Weights of a small GPT-style language model, trained from scratch on English Wikipedia.
Size: 11 layers, 12 heads of 32.
Training: a variant of Muon for these matrices, 903M tokens.
MLP neurons of a small language model. Each row is named by its layer, matrix (up: input weights) and neuron, and shows model dimensions 176-367. Each number is 128 + 32 x the weight over its row's rms, rounded and kept within 0 to 255. Numbers have three digits each.
Before each neuron's rows, "fires on" lists the tokens most often at its 100 highest values on Wikipedia text that the model never trained on.

fires on: "'", "s", "1", "0", "o", " my"
L8.up769:096098154121080084145116142178137140193135125146135136158160200089151153167114101084143184115096115092167148166141122144100140110123128166152143098085088170074206156088080146125166112139117160129124129122137178171149101155157134182153068149111137093063154142127115120145104128143107069160134122079138102107151141106171123143129112129163092143154148134157139147136115133114114148135207078127143090113172086179145133117163116157190085112119184131095127103127173145178188166142151119098142129144184120118133161097081110131072183212076055108138121170113145097085174117160103153127

fires on: " of", "t", "-", " Club", "m"
L6.up618:183092104116100171130123149178185126200204197079061119209141103147085104131135170121167163100127141089107082162180136191112098110148142112132195164099116145089127129153146142105112184155070124104178153115188149080179172137084114048086139101170114128119115086060163158116087122171083085133134138133167068080103156205163131196140193120122188198140134134036139104129102136177154150189169162075181119105115121101067122116160144113152141133156085105146112149122136103126071133108139073130163116122113167126129140083152161098167158132122146113073117091162126100145137130107163120140

fires on: "at", "y", "al", "t", "mp"
L6.up192:100146126130116188043138125094075142152099139212118104133132104112136093134110124120119116170093150100101162182111160114177129154069076085109151168123144145110168085122150158137145141174081177141144136177109123201087171087158106197067163156155157132121077109130080109112175123129156179118061131117150081165135157148165103177135106135114124121122089069093077141145149103106119137105150108105135103136146173152140091141170142182142118138116146133164125136151106073140167108120080152101100130132143140189127143089146121091101191121075158125171116138102104177171098087173114109102

fires on: "\n", "=="
L6.up20:140076160179109114157177147198144185141155165138126139123161144141073178194164123170147181185098112083112157198136071117140141106188149099156124117125177164093128117127075117138167151122146142187129115112093143174135100185153133108166117075131079095144181177137123128124201081131191106151203163113139149182106207071136108156155155117155094153127113144127114129128083129123106141124180117168101144126138119172152209127137191140138138106186174173107188093140092136141135160097110140119160125208153132120141106103101099171139140114122118130168096115093174105128104140129064125109

fires on: "n", "Q", " N", "y", "year", "p"
L5.up1476:130130080101084149103068158103089103149145136124124110091120112144109131113076103161147110153133132134141108102118153145161119124128151160165123091132106131098108121173077132136098121064175190143124221149170108152135152097111094136111178136108053164108109140112149180156106181158131158143175155133097126082108119120149163125109097128089130132142118233115081118107117059108152130197069202071152136102127153117125148123109182167172082163154085147124164157116143140107120105145123194080132193141125209072144172054141110090189118100040206085095136099137125137175145075124185122145

fires on: " |", "y", "lay", " as"
L4.up343:147124162111115108144197134171121090088114111078121114118126102062183186110129135134095149182091090220131171157170139118176209099202189171120127141123146151074087144127062120123131173135085125101102123145178111110157087159162140150114139123135155160101162157166111087114129097150106132156125171137115116100141106136049116101156119196162107125143020083129110160132079163128113089116132113065163125108135126146082083174097116114154131143126145130085174118133125084151135137167083066112114174121100155122118113131075123164105147163086189165118097153137170179107113136136138131190

fires on: " (", ":", " |", " was", " were"
L5.up556:033153120086153135122147126117107078125190175165157167150145109109127067179165112130168148103171119103102131193111097120171170085132076111192137161090131112170100107106086121139140113151123136119195139146109104130077149129153100170115083112125090135162159129068120165124168124107136093128090132174060180061131122087146170064095148122129190135125125127097171145128146121128163129096150100144169081134167061156175120140160149126148155112184162108163176156114057134026140100117099167162152169098105166129142146114218093102146123153086099112177107150175155156096118168143163114116

fires on: "---|---|---|---|", "y", " (#", " hold", "|---|"
L4.up917:062124150117110135120091096186174099069087105206133122147163162102146153128095133087113128151109083101176136155162136136156141156121076174183164164136153111154153081098104123148173079081115089119159117101096139127155150139109134102077141160078098170150087135152115127094121074126107104117131165125115126155128093052160195094158149141173138158132086146133098166109154131107141162077147119105192146115110142124203196107165166137124171166154126103103102081115094121117137159078119135077149123139153115141128136118091094107046082103202147124125123146176140219131097121137131183215

fires on: "r", "d", "m", "p", "ham"
L8.up385:141138108134126123107175165120099150131101118156141141088173136122101095137148077171086071155113160110160156135112068158164132177088127120166111092113060098190096132112130127118097164139113136124125155132178091179103154142097110170171130116144147000102129124123168152159148088137125095181124088183058136124180128131125149163162160123059092126200116181132144097119147149149072160100149110148131091050051184109086140081129038112126149118140143097129138109048111167130097127108095090068156145079141161158142111077156151112129154164162124168178140148146104207136175092138120136076

fires on: "\n", "=="
L5.up1048:110119172078073165073149187112146149144177137139071141076126128169101107173200134182097142161107115156098094151050117185116085094129141080170118186165127126183173161124140144173093111121148170181122130081209136168080141154130121128073134116140141163104155138109101140084148111120163134070137132125137166134153092107107103167163149158137193095095128130097114083108116168135104135172116107133151140126138128102075147181106136139101106131073103173185123117154092099156133154066169118126097111133118125097143145171143134141138099169046193092107178135150109080161118130170108116208

fires on: "s", "or", "u", "er", "y", "."
L4.up726:118161185172093113124145125069122164132176083129108066123162150164164148129175118137150110150125181164132131128137121126147131184149163144185126151186098095111158176067043155163152085105134147205100173132091161177160106041119087126203117149140108122129142128145142147138103132126157141156183126122127155172120139167176138132102127086092091105117124107121127052123102155139114178166146188144138160122096085091176109131115126095114123106223167131189117076152149148159181109148102113168107158106158145096156170146123135148060124094162125079116148145090120164165129103145126135165

fires on: "-", "–", "'", "0", ",", " "
L8.up1313:121110172142098163165138171132105163110154063117107208119147098125114126133175125124095074087090082155081081140120142096075201135124131137140098188144157142071059159102167143100157104125103127104168097138172143074151115147084086118131127082169106131089080143120155172144112144182176029158161119164096075127144154132091147158143142142122157146216168160134171132139112080125092153135152122137132098098131165126117149161127139098085099089159137173112122208136150105137154159133148099117129154163186082158089101110140100123052130115192116146159109205138165101145110158163185149178

fires on: " to", "\n", " not", " of", "et", "t"
L6.up95:092109176175138162102111161080160172207168116124108201123146100094098180134142123083142182129122134100085098134135170084149128107141133178182152155113181176144148150097087159097087186152134088162122108147077098074089108128134109045163133150149107114109109204139144132136098129098146167161063130118141121089077121117116116148141141116135141155140166167136172144095124139084133159147143126172110216128149147096132156114104164109150123119143130136155171134154074107183116134121138099097075101072094157116087067059151159141062119128121143151140123147144138147180184094197171100157

fires on: " |", " United", "==", "====", "9"
L4.up498:143126131094111187185132122131091173193089131125126110113126155125155168124179087149160134180148150114123139134128089102135103119116133114084082102114107136161164170116133152162114083080100173132129141104141084152105152083120088156091137127162157118158091153098136107155158125143116181108122170146089147143120114099148127157143102160118139158131167053111126131096139166157107095173089110123090099165148160076073051151167095134122125067099114143117119134119115137182112117109121093101128057114119126031232116137128087156118153078148177165125178104202114058117121167091070079081

fires on: "il", "er", "d", "s", "en", "re"
L5.up1221:123129176118061152165126155118141126122101086145101151175118118181136125106105149131109128150098058156139142179129193152146156192097094103157101151169160128125174112070183132185140121127106117107140138023068122142130113108045127122190091150123146165103102096119135153153126076151122110117114147165122091146085151106096147146082104064081178105110160143118124093125108131201093146162101132163101153150120166101154110128132124076172166125157090094143159118145111188088162093097063054077141173158100107129146138159184115135061174114117064116139087132135103153173145190138144137139

fires on: " E", "al", "E", "ial", " image"
L5.up465:153109092078202079136157084192084136090139126115076089134147093141133185125053127138181117160135167168132104143164093149153121130159124166193143104111138210140120086161099128115138179114158145102138140153064131081128152153135141143108114137139112131156106081144114127065112161121100182130100198105127138118068113120159126093082131076130154109152148197104134146164108117092143099090146158136195169121102116144155087208143113102172165139127141136056164165135145152120157149146097102149120105136173184205111121101141167091200114162121101129144061089136162109107122124175159108124

fires on: "y", "s", "ur", "age", "en", "dic"
L4.up715:187123150131098150112132190066194081152094163189123093135138136140132099108133176089127102144139098122116145101152187153100096131140139121115093150134129109125117187147157142091090114063129145155181162143125146190103145117126126137116125127114136115083168105143130122079118150167161097179172200076118202023073160176139156120037178107150125146115096214148150132096137162135141154135182099119131113118143132143202138111102202141122153132106151104127182113101125135095180163123115106183097167085183104127156125063168101134156118108164080112109109175104142174113108141091184092176

fires on: " |", "\n"
L5.up1236:107117153165070088096134092143152146115147136138133071092104128107147103052101118128156146108126111172142097093086148072108142142096127149141157147116106088118172115087141123060154170104186097086191099196137159109146195149149102049144164062069154142101168092102075090159172138141083136102143136099165158185121112085100127111115076093134173146121117155071111168116175187147099137137091173101140177167160084113093186144125167118128123124110106060088155114097127142181145133179136171157155060165174133147136119102120129085155128089149094076190154154139156119179108155139113114083

fires on: "==", " ==", "\n"
L6.up714:142095164163102169108116114150075136035166109141153111155141179162118196172102142144156154134184134109144118137130079170113138124118094112198122093178126188172135096192130134150111122160134135060109190146114118107101122135125193135133144098122115113201147130088072096140172048136097151080150172138079131169072138176114143154137148173191081133137109179125127117153062134123127113157134178118106144168112104096121183145134161173144065115141121070070126168088127145149151141113139150110150152107144137147088111116195099157116104128122103116139099185156185109166106175170128149082

fires on: "\n", "==", " =="
L6.up851:103109129155131178110099136161108107169135168110083151142141076096125110136102131105134153160134114202135117142082113117120143160146163140172117093083113166122159103136106170118149166178144166130133170118110055122088082195180165102101132093171092164153160081073130071161151069064127132152179176051125111114140174122112115131112092110139084061077125160070166070155107216179185159130133064119178153168104148123112155140151123127140115118121143091099158125109098148162134167191111150053104121124190121148087106108189134139066118128144161133141173151149143158149137110150116199103

fires on: "1", "0", "3", " the", "9", "7"
L8.up512:162153124163115163167110167140037115133150160113112138125182120105183161132106173197177142131113099129188184153105150135086101099146127102136146095102111096139174132108121071180123118162202147081121146065109115104165121170114122160113124143125146099128171150130119086052157146117121156064161176101118155107145079160112118169126125172141122102102134156122163141099097095146054120144124104196130094117125115165159153113121156100148090092128106101154116103108103167125117058127143063208096132167088089078221177152099091120167111171133115134128104121123102116123132125078137093131

fires on: "k", "m", "th", "s", "'", "ch"
L4.up1481:095113143157095089160115166174140135127147132182162116129125136133067105149156154086220073131169104168121160211167167102160140046154093103121145105094141045127104069122124154117137111158111107109153118117135142074150136082139084107097109124158149144102207128089166145095190101069110130165165093103140048088111162125170138095115146163087122205134152119097134145149151154164114142096102112143123124155049123151169119135096061109181130112163169116153170176080110078168165137083175122134116122151139088148132128096062151159112078175086155121112156108117123163153111089111096138126

fires on: "y", "t", "b", "r", "ou"
L4.up156:134118144123091190117191084122191116136137113222107140155105067118157106052156087107121064108134090116155170155097171137141130175135098123124120132100153147083180124184174120091131132153103156104081115166163151087086201120085157115124126034130079089082070127181158123136157160170140124122122067086120127117125118118150073161111141131091201187212114143111125104127126097132108143142104093202078092109113107136076101082138139168121121073134089164225150126117128130162107142138164101153139129173108172110140162086099142083168143130112198179190116172126134140096134112227145112120

fires on: ".", ",", " for", "ie", " over"
L6.up880:107170137078122116144145121071112092190172190182091126182127166074156104128138153097123118123101142078151149159167148124168130104104183082104132106093136151073127159154072166149042144158122125095146145167098043129153121132125106150166104121154098108103119140076114067132054126118159121115137124137144084170165131118150142138081155137158117162124149141137182198114095207131140115136144151157100157164141119124121087124116150102144131156131158163149094048073132113152140074159148161153111107117084134145180109038106157158136170092123126059121113136167123138117173175150133133095

fires on: "9", "0", " ", "2", "s", " of"
L6.up568:118130103114058158160162078179150129118120139056135118079172115159106103145123129099112120156093098117133120215105137140138143168081124172102123096115083063128134116099095081149126152105143116061116125102100094161121132075158100087086124112135116145152141152075143148131160163135157127126080129118132146160144175154144109145132179131103082141206078064119107157124095198106144109091140130099123075116200140129161106170106091079174144068168161087114094169171081113140113136127157185129111160068167089155116144139095154112170085100099114163137094099142116119162135135095090142063

fires on: "s", "-", " (", "\n", " ", "5"
L6.up1312:106153112128108160181145198144138080083121135121155204179101119119145118158152126130117198100144122215139145171101146143158120126107112089145155154102138177134097107153124162143171136144089104151162142135119107143095169044134125116137116149110128166133134157149087140090109084189104112152146179104134170118104163125073160143122120170116161178158119114132050102075142085130100149137088142100139161115129130123196148137134126115157131108115172129104147103097156069079159074093126206100123154089084179157166148146139121154186116167091123100122113162123145118130119093137105162106

fires on: "2", "3", "8", "9", "1"
L8.up943:077158191161101137147097137120140138107161140191153092099103146121123060101109105166148163139148134134107157134125118166103189090092109144141103114107120103214162117118105109132091082159139151150117111104157171130177130156141137067079087147181167147149125193127119163121132132139121143149045170174170132093077057120111167104053143127135183144137083136099156119052099094114107137135095152115119151094123113147092184155143106143151160179057119114130128093207145110182113095154144110155146129140125061132108099144171185141098115123079102146149156127135131143081143093105114135153

fires on: " ", "s", " H", " from"
L8.up1296:176098141109145142107099138082111083145160144159104148175162139095122135144083127164216180138129122196137092119158108106100150095142143121179183162113134143151163096172089015065143109113042151181102134108159111075099159120136107129143115096122134111160133122156185124119102104194072122150119127120095118111146185109100192123127135108113172122187151086089105156094159161152065082139156142106138093163093190158101159170074127175113161121127116059081179069102149097053117147127158167101117067176121127089141069080113149122176069205163117044142119178135125122140089102136106145088

fires on: " |", ";", ".", " ", " Total", " No"
L6.up919:112073134136116161072163158108109108105135144122093086155121110118148150115155136109147144081112137194084129176123128152098123191111126159169141115131117142115106106115142151159098169114096130106165150208123173104099198089123058052081160087105093125081188106103110048119127106160079100112104103144127157182132154160123131116145154117108172134123095151112121132175088171143124054126094117140123126139139098203154141087141180152116106089116187058089119134162154149127141158168148185073169171135154089150163096125117112109089073112177126159200160120121136103099181139134135088116

fires on: "s", " not", " be", "va"
L4.up499:046122154071169117119143070101115104093211100119113076100178107114093075093150081140159171161181100178143090134129107187074082093180144201141120147064150145101097051094144114122134108094147093128123124090149136133102137115172119134082206155112125143143066122102108079150123144139143146161150154145092151076128095139186143107115096092138140131170131132122078099125182144138098129096146162118093164125118128156122133106118124061129170155103111107100127134110135120140094124047142168159119111110148179122120150178153147136127105136171113116149122184118086124115039123141097102128

fires on: " as", "y", " by", " with"
L4.up635:118084126124060080182140101119153194127136147117126085068155073126134142182136152129097146146097120126162107069160158141117159102201118153126122174035131124085134140100144107157188111156085132131116132074153146100116108160118104072121122065123119147168120151151134104102217120163148110107139162167095121118156182115100123105180107121164083073147101104091091147122054152217174177130129076147139144099160085114125151117186132086142122124126175172139134175120110139186169109157145097172114099160086095123092103092136106108114123137112135165113122103166115140181113080101056091166

fires on: " ", " f", " of", "s", " and", "0"
L8.up898:125157154145069071148153136058088066185142115146125126130152124062133141146168140160124095134123108092144118068100096132142105134174124121111135143093110149154137166172082111069119138165108090063151145127090130150110152141128097110162162212159151159105152133103083194129195075108067147136078148108114133118093138117179135100070130150100108080127113114102128076136111163139064181100176120172135161125114096132146095135064128107122108188164138104160148119126135114090119077168128191147161132084146098104126149139127133164108119108093207150127105157137137156119100142165110130118

fires on: "\n"
L5.up875:138122147138085181191182127141139131158097145135137147094135141084131155218147116114114186080136162077137111138181106125139170136151150170168136118097167187132080139128142115123213135169084106089146087104167144194139152118092138130160134099131152120141146154097093108090172096114169127139162130132143144091153141109095084170157156074133088123128130137126126122164113121102119150129166170145128119097127170189155169104134155109131126114152216163062132127136098052136126116106149155134109086136081136150101117146148104185133103178138173167126074140149131139179098173152125156168

fires on: "–", ",", "-", ".", " to"
L5.up1026:125129105125140139131124211094061112115139148121128101175146146080126109114073151093086095138122176099127144107169154172147110129102182117120100154072161137098114143145101164152110170117159107107109102145153082154167108167217120098206135126093204139134100140113055133057095045120103157114138203124071203098124176124110107129174201187103105110088171139142149161098137175201081055153117066098120118144111160145110078114111094059187156118098134127126111132105081113177108107116135110109112140173121194114109124107159158112125117171199084109108159146121146108135138118161089123135

fires on: "\n", "-", "hra", "y", " of", " ("
L5.up872:089135142057125060090131116144140113164188143127093165129134101118094109122124109115175215103117099060115115134054161134142140091094153115102196148166133167181161164153095085164051156157140077161134135120151116119098160139148028170070163128104126116158089107143081135134122119104108069142160133121133073064090096142116165151167220100193129096138148173150182167102101168107101163162111141103153156125094091147136136066127084054068150158136104094161156127086167113131134096093133115081141066106135147157105119101134108125093111134120142086107072165145146078099142117161121078113

fires on: "2", "ri", "s", "li", " Known", " be"
L5.up751:161057117084101075157098138097155068160130081141081159135175098061115161093142122073146107144085160137114157118148127149134135110159089094118127146161126077122126117183085139130129095126156104121107102058168090146164120154116146115039166167061133135154126135184111087119076160124128140183117177133113179092122078162091147093091108134151138139165146177111116049116114146092140064075111155156133141159100111131141125076136119104175185143124146190128138106052130192125069145073129129142202103123157068114151146149175164182149167078122123106196136078132102136091091127110210110202

fires on: "---|---|---|---|", " Total", "lo", "'", "|---|---|---|"
L4.up1454:122132126099144147112169127186136104083129147134133095085123130122077096085129107127144108131080118097118119143106099137137127176097091202143154166146089127092106136160058140101114199156140125152164148136122177120155076130161162049115148148100128212142123093178134104152149127124110092129134090114158060158083063083131125150159125120154100152122120174080105078153077069135140141135185157078218108112056100130147119119135196120118116151113127113130198148192179103211139146086098168119135172084161098146186079172106114140127094121155183130156131213096131168127047112156111151152

fires on: "s", "ox", "en", "o", "y", "ens"
L5.up761:121150098166104130157156110133102128149144159048145138107057111184178163162111096137144149100119099129185066112135088094121132083142121170096145136134079144144130110112105109106105099107124127101129104065107129058128038078140123151104155117113115187068142110122123171117148155131102049113110106136053157083131166178143095181154104135132155149047150141079142115092083114121102121115146113123165118143169064153107127131135109125090141173141131073203096111148146068114123130140184077126136109141123168050118166127119104073092158109175133166130132090093074146099107160140126186146

fires on: " and", " to"
L8.up1363:216162140138108133115149097079123161062091131169130100163095136095105153109122168158098151128116167064111107123118145154154161142166130130108164109124118140112089112130132158140152186169123080106110100112146111079142164132088120111123131129098147151102113131149111157141143074115113132174153142074132121142182139148152125096061150167126057119157134125169145106106184167132123172102094151131137116094122130157190119132064104174115145123064087097123099128112126138077096166161104034172120099064145100186136181113115130128099109074161173088120163146134124147147152138184065173132

fires on: "y", "-", "is", "s", "es"
L6.up1139:115118103073154103124177181170062113163096114125123140119095121120121219156129109118118195152152084138151135116124058129105081071117166162132154176171048071132150153119134098083153078080092061180146099116077128147167130135175097093134156083131138172108129091141127149094170055184119074149125160116050116111130156177129154136144113106124152066136173161124128171082145171097131127100113187091109141142136122107068149172161137132114093130160147144151064127111126065146090106142142124081121082111110100150111086142118097155122124122189109161162062129101189129116171123142179109132

fires on: "e", "h", "'", "o", "t", "i"
L4.up473:123135168125125144157128109105120153114146077197163117147144113159114123110136140176098144128114213123119100144134140085202144106138135097159146083209202157119109165135094139165087161144137127176093103118125047077128162142081097141098094132138075113108152140147141154119172138117133148086104152121167162118160098182151088135106116167164122180146159156172121103104138107166088181131148168147123159104110172111157111159169135137124098175163096181103142153082123150072135219103212130082146126161175085102125093110116094165078147062140121157101132115095146155143101159134155129097

fires on: "st", "-", " and", "ho", "az", "s"
L5.up1413:110161096055076126171188109109117132122131116138122152119152194117142106087130156111157126119162120119135068134142126134095139107136128173163163105129187136121081207184127088134107102120114086088090115059140127090140138146150109131220112202113121147129151092166140114141130093145151145118142184181128080100186149069143164156096224192073164118160117078109140124102092189182103131083088084095150163111112153164101117094163128146054071134120149021099151144086172166085122146141103082157131172131157086176152168124137124157100144121195142140115168130124135145115130128157111129156

fires on: " such", ":", " after", "N", ";", " –"
L6.up185:136148075096093122142150121092115095072142167105128096121113142125087107110157105114149128132176134137097076136141083104055128025104145190180149114124140144086130113182109124153190102144049098136079071142128137125132090143180154110083080112128213153112144099143067104101150068154130142135121110142139100136206122136166077139080092181139058112159144126126124137164127108079163105124180117185101125117170177100121126098116104070155116134131182133126137164162123127152138092136103175168046118114113204136177153102072123108140157127144131125137128177141092132112167073088097118099

fires on: " on", " at", " of", "\n"
L8.up1273:108180151122150092123122094134121110191149094159103090175124188033171162068103126159187149142103127127150154040124133185145108102139122128136126166171083127143114074123154140126159165174172132163090128153117159129083130138175125082152161082121134180169108104121132145104098132124082168074159145161113125145123085099145178107169114197185160171108152142113111089106175163149095146197185161162104140172119129135121115086099145119086104158101117105126088103117111131145169070152147098107058097135120117143114169126101107103088127101068154120083115057133147107155142147130156134073

fires on: " E", "e", "ly", "E"
L8.up1513:194125069163162152162128049103117145168155123139114131077144146176140159153125104103164088194146161047123077097169146158136140134161109160154085053149142164161118145210134101124132075107150111170094130158109142080105116155138150090091117099112122137186107071156084134142050131128162185133099199089144180181112071163172153140146113101115110142069100123113099153160111184144069103122119105132127177119119103114133133162120131085163103137158104206093116063145151105158149097176103109140142090108056189108125145100113157082094063174168130101153097117172187121128134084130170142065

fires on: " its", " and", " a", " from", "s"
L8.up94:119107075095145195149134151126165145138158152079119148082082089129102126137163123162153084147115149128101132145204150187099127140091129160159117049135164109138157197177125154125099191170123148198159062165042160105104158070150101098115110146120064149145162155096137176137127078160160108169115051110146115179113089106125167184185113118093130139175097134108111167145111148110079079131161053134150093164180158202138165127154167137116197142156144154156183126103144120171135165126103186138152146164166130108140138142120117118150084129098165120156131159174109108141124148137132163093

fires on: "\n"
L5.up1206:083088142148120175076126114122122123109157078080080159151076082149087195153111129101162203143067060111082110106109130158139145114158077124133114089140178162144162126116099111119119185183090142194115094150122113107142102088155065091155179068183130153151145130085126051110113109119161102135165113109136083096112204059115178181172112214165141106121121132116130091103112170161098158148169103106118141103164122086076145151145184099152122107131100154148133128138079121153140121177112058116123086165169126099149127187172105133080159144160148108117121149142161116154109120151102127098

fires on: "==", "\n", "==="
L4.up146:136081182128056152150108144137158188166135180141107122092145128130142139144136142187100140070113061123111122120133069148132096095136140108172133136117160120120148164152098109138112067126159125147131111136145140201093101154127128082179180080153154107132135174149183149138121058107186109164209122172142137160144169067191161145128108105123163112142126137145109123156085120058154147090173138087140087138123117121112146196133136146118095116174134230126165131108120122153104057126109145134101101161134138106076082153100120144159097104118176125173159096170096094122152131185118165176

fires on: " |", "\n", "===", "s"
L5.up501:111132148161194147113131154153072126123087125201138107078177100096115116118098147137118136092103120148115102169120202084184126158129146085163113094107088089117165169160092108102127105161107180103108114115143157152079131137111127084101049149174080152109120188123130089131111115120110146126178128132146158162118152108107112160133125125148159083146124107147106130117129122085086124132134137113168210119082088130125157127101147141121089068145047117156120160134113114148166124114123127075177175185128151133157200176090118074138127125071141169194078130189090121178082095117114110161

fires on: "'"
L8.up1014:076126170184117132129102101149070137151168054184131104124135143142152112130167126094148081113141156150111128123141153139117147171142127151168151097180107128131114194118103128108110136160060141165125149130163128112122180165100093143139152093181109159082077157143121108137133111124134130127123137149163055116124117155158160126144157203108145134168116129083123163141083071119073148113145085110164091106088107152145109119126092078135115125109124124149177130129109132127130189069150155127117201128166098097180103103113163159094107119137130148150164158134146115172023133054179088132

fires on: "n", "d", "e", "t", "r", "ch"
L4.up939:105146141129121075184119079123144171124126106104126118092170093112126098132158126156134135117156174084112116122118111132143107165102101106169149098101092139181120205105067098121095060120119121102128170191183206169080112152165108148094207171068106120106147111110107108114091147126085169153149111165103142076095151159065126171069130159091125130066109157167086126174116134149113159120178103119139156145110202169127141154153144092068090211108150130123141118083139147109117094060101096118112130073144146143121170047157172100109094132144106123134132096099138132146093076142157134125

fires on: "\n", " |", "on", "."
L5.up1068:148141161096143124124183109116126138161161179134102070142090059089121093164122172132162046080145068162128146146102165138165147148123159101131097116112129071139120097139131150094129104134123130161144157056119137115056194122133131131093119141068158141095135144116191089167130152120155079123126133118113130155101133116144118110160137105177134123171137137140127122176093113125101121178133142168077084151161103144106134137161126213121109086171060084109140126160144091099144155069162174094112064166098131151185131129157133073104098169113100193194089127155168123110092150141150089149

fires on: "s", "n", "ac", "y", "l"
L4.up376:095140108058081112097064167091120073197123093119092105093174138096171122123106144138095074133109084106092151142135092102158093085123139111126128106083063139123155107174073048116097094069133154097154159167151157141072124194134129115126118088095099161127150120154120095116125153191153141119113183094119191128056189126156136087100132158086157153135156168100152133129149072132129107091144167125128129132090156095164090102082148216129104132107159164094172065116148173120139089096170079056131166094112155134165130103143100159119155145115141134153133096109127152103155145159107156131

fires on: "–", ":", "2", "0", "O"
L6.up88:115152082164076133179121135158094081118129130146100138103099156117088120140140119176137067144143137077118131112099161181145140109183135090118089127106091107109143103066083132149177142109128135078137138110165087137144148148130089114085168195159067166174157063121116121139178141111141147124188095092128152114146131176092172142049140112097139105164039143100164105096136150101178095148114116083159144096066100131109102070089144147130099087157127124148142162149134097117157170101144158116116125092146088145172143122142159184100146073153123131186112157161124154149099154113112159091

fires on: ";", " |", "fri", "-", ":"
L5.up1075:085135132116149163110142134070073111141169144139068173137102168167129149147158170141135082108165109101156143113052127131174172139181145115152127079158123095090100103099147135149169120168109114114215173181148124134092148100143086125105115144088134151095147099175070139115101150112164154134038150155120145141091132037116148148088097156232086152125167104090145134166101152124065132079128135125104182105140102083171166127128112118138139101162148117079145139128139204109147123089069052135098171113124150139152121093116133134169096186120043119179107137127160172118167114107083128099

fires on: "==", "\n", " =="
L6.up470:097096168148098131125112155157143210130144126133114119090147160123088108204141128153129175124131090152112128155134047152134164058110182104173150132088164130106104113131072100150201137152177108138148125107143133127115083155111133095164103099108080103085148122167115148104139076111138168200168156082095131161109146147136103156141134148156078138157124165115151100109104137095139184113172087101163105144132154150099208076127114180143099089206206147081172125161113142168146198119127081098129194175135100093071104119165092157109140105155169156136085112119128093157109142136082138144

fires on: "\n", "==", " =="
L6.up184:121135142150128173136080120172104135134158170111142163112163149086171153167137111124153131085111101172155118127118060121124172103090168182181180152132150170079097102150081108141168114142159117168137132138164155125157102111129134123155092150119137190152133124141092117136136097074155135120186079091111094113116133149135056156140194133179075111148149185121128149115065129156120075118191144070228110087144137114118155195170141165144105074170179171156128093145086101083138141115149120098115087112141144146117168160141131165073095071139171080145063147168131075144120148165114170129

fires on: "==", "\n", " =="
L6.up1041:096087179111061129128160162132145103102119089140138157100123098132113151123159175139159165119155077137118121129122094166131183172106079145156150088134146105086163110142121136108127128127139085137122111068080105110127151180143122119076112068124132054141196102165121121148162084112135145113065162115105182119102114087130126121128137171204164101123111166088158156146092153128105100123167136098102170135135174159114161126108128127113121094114088113166209095090137136215167164101132096126064141155162135124135145108146109095110122073124199101190109148101104117154070135117065156100

fires on: "3", "1", " Ko", "o"
L8.up641:118129146193113185161077170168157167123163125155127121124137141099111096173152122160147150121080119162175127118182135143096141134126086124125042113084102113126198137095161202166172172150155130091085115106178181122168120094144158076076108118153163150120084154150157131126167156122211127120138128161144159066158096118139137133128111103203067137143102190136116139141101117172125103125126163186164106101112038169128143092150093107080137153118151113172109120087189148139113117092118096138095096139148113119145174082079116191082116134117121150167152177139167125189143092103138113099